python train.py --n_layer=12 --d_mlp=832 --grad_clip=1.0 --schedule="wsd" --batch_tokens=131072 --doc_mask=false
MLP neurons of a small language model. Each row is named by its layer, matrix (down: output weights) and neuron, and shows model dimensions 0-127. Each number is 128 + 32 x the weight over its row's rms, rounded and kept within 0 to 255. Numbers have three digits each. A neuron's up and down rows have the sign that makes its largest values positive.
A block is one neuron, or neurons of one layer that tend to fire together. After each block is what it responds to, as a language model described it from the Wikipedia text at the highest values.

L8.down387:161127144184120127143152143147124136104115162085128092093111103142120131100138118061095158092157127091125230132175103100125104116123061107128162196101123143113189057122064170134098234134177139140132196103129131075111101150108081143131145137176091145144119111119125173137146141183146134135149154093134241166112155114174120144102096118096119102116100140084131146081141128111124133170178
L8.down400:089130101154150134133136190121074178197162177104086134118098137151107102094098118118158103142096129170191128066174129155141153129122148148119152129134155126143124102192140165144090148112217193170096105151159142142117145146081131095114135150171063129117080148071206158109148118125127106119140145104156178104081121113101132112093180059121133101141178133129125088153097093101157145135161
L8.down404:147129156131177108146079070102082173077134145105103097131129083144124131132169147111115121103145105125115160098125128109126110134075125160156181099130144129160150102171130118079097107127122104148140075117183154164165139161096134142155135096140157120093113174119073138110081110121142114129131107148075115177129090158110115166135141193156149177116172176128150082119132127185097112146082
L8.down667:090185141131097201129157120125128095073152127115089133089118199120140128178070099154134140114181128081151157154146133147118166176152121092176099094064125141143122157067136100085164119140154087085097080132085099144134161125169134126121118121052141114125177130193181138105079162135113120136125102110126092161098172161172134128132093163120137133135149197152115113086085129132137137114158
L8.down703:130100127095125101068155065143133131124178097152137110096139160138100107103100151137172160149110111098102075137132101080173122125173122170092117172120140236159122173135080135133137100116103099110130049095136095094106187139119103136091129138134156126168141129125163162139177159094084137137115115138073169096111168134117107079100101162089139122161104198168155154110111105125070140067149
L8.down711:144094109162117164071048193203122133065129137088158155075149148097129088106126148164141107110157159143150129119086187093150103136129136154160066142204133190128120149129106126173119104132163172135112099119071126030142148133120110132139102165124129133170106139120153110052126063074153123112177140132132104145109142124094147087107151114161158148131105080135073103093159148150138084138102
L8.down753:092173126121116109088141047130128125140169093139141079108156106142122079100128176110103135138116128079105141128109128147138134159150133077126151113193251147139115117087133121144147118082115100125139133147099065074131151140171117096166124113102143130170162173162103103182080081129088181141142121169116155132066115139128194081108137148143168064125125101143094128062100114137103138154132
L8.down815:210068097122162152159138107150114099145144132103076058121143124112116086054167102150104123181175134074095129121125079149156183134143151157141121119145146093160107146141177089190100151079129134134057132109152114128106105070124114098162145107069117151151180139068142161127137150207116146133152146126145117124165151121154123168091172143136148101144081078146081115071111100062104061121154
Section-heading closing markers. Final closing = of wiki section headings such as ==Early life== or ===Film===, plus the last dash or pipe in table separator rows.

L3.down237:144198115161136161111062111155120127122158110166099119123141168087156163155129161118136129096188128106194179104158126135151153071111149109102162139145158071142117098112143088106141142052234161143100144113104046148184108143116144093131145128103145149141200134157115192180155222138119156147082114136173183142126140103139165192167117109102115133106132078161105113153104113143102107142120
L3.down482:172179084126134120179139106141142120174167143109120107091104154073139064118142096147120183106153145151082179165125140133121177092179192098182134159145093161101143100111112174109097077101170133159153160150126123086120133188163114088116109122128132168111090137127128107057142180179103141114156167154227128156115125111105152089147116127100144108130145119124159154071061125119125166135093
L3.down498:174115154142094114150175066163121191028066123180128135171098112129147136148171093150126128093153048141160146083143199092104145109114112127140176124138094137136136128091072110104091118083133163127239106101139164061139135170119117076075185138170131150109128153114115111098121150118064134146095099151164062145181094174165156142134125114111171049116136066138172108115109113142122121115150
L3.down573:133134114117147019122087053085119129114136114118099150099118090086123117194167087137221146129162121079106156141120159087130097115144136111153155071118152095151144144072198153119130147159163193138184120113149106107103096133138132148088156148146095101034128111125146157095151148165131155109140137152159140167118106154138080121127121072131118116140120082123127138135166148130134127143104
Wiki heading closers. Closing "=" signs after a Wikipedia section title (==See also==, ===Eyes===), and more weakly hyphens in compounds or codes (data-sets, E-W, A-4K).

L3.down367:132120187069121156084122158175168107079112110121174096153156136088148111146092154139105148122103100123063136088190100123166147142171133094131100169065130071151136140217122194129173119144134144073107151114129175153227165105087072157142167119119160161109113121135108099130180072139131108106160116075139121171158177113087086097175137146101121155147114128172092078094098120132092136103154
L3.down710:079139117067119142121121163125123116124148108086126100155163114089143158118152131136117105137103076079131091110119139117127171096121112120094168107102092123112156105133104115087078109157088131097129111155138125132129077129105180198159087120099167075147092105102142130197187097139126061091141148093118094187113142173118069129163144152104117066130103192180155173149104082074166144082169
L3.down716:162102177122161170090102115151193116141152136044122114138172133076136121134182162175106129091173141111116096157181141147210191091186167110131130104111127092131125107137124159159129200074091132133091140088140147107095174114094179115099086137139077152065086166173103138127137095151102087142120133136117135124144076123114132094113155173107142124131207118157076164100124122138097183111186
L3.down748:129111137105086125104158133136143083174101179094089120114120109040107136153118206128126122139136170073142072097058139095149160085193103163127178129145140143142128116166177139166124157083106150087078160188169158130111148216130204124175140189114156121120157172166097113150106059152130113157180087110154162154145181153166127142165139131102138145148072101189098136176135064100135172072174
Numeric decimal separators. Punctuation just after a digit inside a number, mostly decimal points, sometimes thousands commas, in tables of statistics, e.g. 9.3, 6.000, 6,876.

L5.down306:071162109116088091092129056078159132129139131125158189130184093121145106105138141112142096183124165201135101133114092116136097144169169117135143114156092125072090098126116155134130094076167156081170079124225153185194094139089114149115151102142099073129143140109128083093153153156119132159155109151128100150083154128069155156105159136136153093135122145157137099183145115123158116147074
L5.down509:163126119114099149143104160088123123156127088139141116199093128142118136189081168117183139104081144112096079130116097119113160108155107176147148139147149090112152094104141123086108120112124150092182100100148158128091148143153076118083072128163138089174176098112165122127131155106104093124192138117112157107107095082105143161113137183087161087122114133041138123134151119128186089094157
Sports score separators. Commas, dashes and line breaks right after numbers in sports results and stats tables, e.g. tennis sets "6–3, 6–7", "2–1", "9,000" attendance.

L5.down282:116127147076156131123134143125119123091125112159186203134086097068117091132140143120115077139100072152135067109076197116095111155158165180085114155155112118154141073145168088148128121071113138098097186136134124116137172158076153169161130121131205092121113139135095207142095183143159086171101135159141113125172152168120154167122140124142117127109144130137145153102040070115101141106118
L5.down503:101134095137177061116122188133157100132084114143154132103119108137129175115145133132085044100117096108154115170198099166131111097101127144116114096135099154147213107179120087121096129103105141122147163152100164131162101049100069117112119102113136077111113114135124122174112116141140155140113126103104123143125146167121135113158090107105103146116096152107131139149115146103139121185089
Foreign surname endings. Final word-piece closing a multi-piece foreign surname or name, mostly in lists, sports tables and credits, like Schul-ze, Paderew-ski, Herz-berg.

L5.down196:116110133110137125113143142169143083087135105192098106082142136123124146119098182173142139072115104084114158128129197128140105112097148069122119066102095075075190100146151126118114087083157125168159112085099117104140109177129080143130187116025087173158110124137069139123164114178186165113116159126151126171159108207106100090139097148113105095130202142107180155117137159157057121182156
L5.down668:110121143118163156144170122189138112121165104111171117138146139118069063134110156146183076086127053075120137107167196149098120139161138125133113085078131095147139120154161125086146070112127125144134100105123094156162111183122099141135173154086119057140143138119113141163165127136169126103089117102124170141163109181033093129152087155127111098119180161083159166137086122168080082084159
Heading closing equals. The final = that closes a wiki section heading, strongest on ===subsection=== titles like ===Mansfield Town=== or ==Early life==.

L8.down51:119045115101137089083147173116154103110157128177145106138105133123101148135121122142131107150121123176077126126095126147148104111166134100127171110134121105131096116136149165134124087116092124108120117129118123200150083138122156159164157125093100130161124068147128120083161154123135046098145122128130067146152104171077119139065090046131068140113161124132157127141141121132151108130096
L8.down216:089095146148118089128178142150168186105126114096153123125096104145167108164142143113125189097052154084111108122055109135147199113137104124115152078120054181161167143138068056168116155093141158145133213156142095108121082131117116114093096121196122099155095076155136129144150193117123134158094140137135149138091081114151153082158077149177134159151113086090135136123142118095110148118144
L8.down341:141105138124140105207144165095147104096113151135118159097070150078103141097116161135118168138151060138120132124132096096098101101132221233148157166099074193130173080156080168138075079126123115143103142113129135189170159070110124133126118133136056171167113087097143158116147135118104147140148178122156129118124101112091105127085164088114179164120137101177149192137136063165093221117161
L8.down360:172032178080166125099131052147111084089135092094084148147112100075112130132099162168051112084153068097104139140062105127136136069169117067119122059171171076084147141113159147183110086145097089156157106149090123180144120168151159100091162163079099177052130124143135141146172097117126132152161129118103073162204143102117158123115155091159169163107117139113163095120120128089110164108118
L8.down365:101091127133135145107129088043125107115110087133133130146125153178128199105131127092118180246104193141078146114107111078143156070193150152143177165140102152143150140177113054105063176071115131078091116108136182094130121096101098103140108128097107119144139104108098166065113140112118087111133170156096141150132146164150108163213077151104095163168083141188205093161149097116072101180071
L8.down438:130075112125111201104138129111106069114158103082109121124151118089099119113146110159134058134120093172157148133148149097146140112059150099092114117127124063114151123137117137075128133116060155109082155116088130144103138083073099127098089143094146082108166199125121087148209139172187133145109171108130178118141090093101121145167107125107158171144120117090137082121131112127143168131095
L8.down604:195116108153099067071140151127146086111146109082178136144132165108096124102158101096065127152138128115142115169112118135110136127117171106088175111168187138089142104113165096102077115116167114131139131161129142154098165152145157124138149155134115141155178096088108162137147133125170128103182073165120141114123131130164072076165100111196147159140131110140164197128069143129187089160141
L8.down728:111093102152103064135127143108100145147142037111151177152089165142152079129121190059167074149122162133076143130171121132180133080118165131127152116159107117183200099121102156139068149077130149129124138163161164165126098128148157109102107151134141120145074114160157189134157110131126140164183104119151130158113167149159137164184121099142155137174139125091113226123156080129119086199105
Proper-name continuations. Tokens right after or inside a person's or place name, such as surname pieces (Gidden-s, Ross-el), a verb after a name (stated, said), or a following dash or bracket.

L3.down125:121140160108085135133139141131100133151137096135175119123130118130101125116146191139181189112135194075120067171097119189151195119144127153145127130164125146148143177104114145160133158126201139119170116118114124159141147140153104099055054144159199100109076140095103135152128139116061126155152178161032153126139185143098084062171141096145100132121066186126127096094133112115126160128116
L3.down236:138104164097126051111149166168081165135144100122161122105130106128136125191121149126197133209062113086171097110193096143104127096129082094176143157110132087096095140070131144094100102113105147121133143105120123133136133152074079183095147149138114086129154141113140143165176157095164140114154099093130136171147127107065130166049117166122172115121139132133085219108096128123107113117124
L3.down268:163149104141172087117108155150142117097174085159142177116092130170099157154137131083206147124165111102143136123137177160168121079131129131162100076127154070116157093076134175140110087092077168151119092153105168192121181181121087139107142107095074114162080128156106133112131118126143090110091119096170176155102087191148087077122153141166168121113102157128173191132104145087082109161132
L3.down823:111099109086142061086121116093090151113118147133125135161060120137107162151235134040174113111115116162136103106136124137138105115090194108129153097138127109159161117082120101087059126057172187092071099138130137149151052106116092133075119083106065120172131137112103159154156095134125121127169077103141088136143135111170134169097151189108217102185146165066100104158099137159217103079131
Proper-name final pieces. Last word piece that finishes a multi-token proper name, mostly surnames, in lists, tables and credits, e.g. Stapleton, Gonzále-z, Krasnohorsk-ý.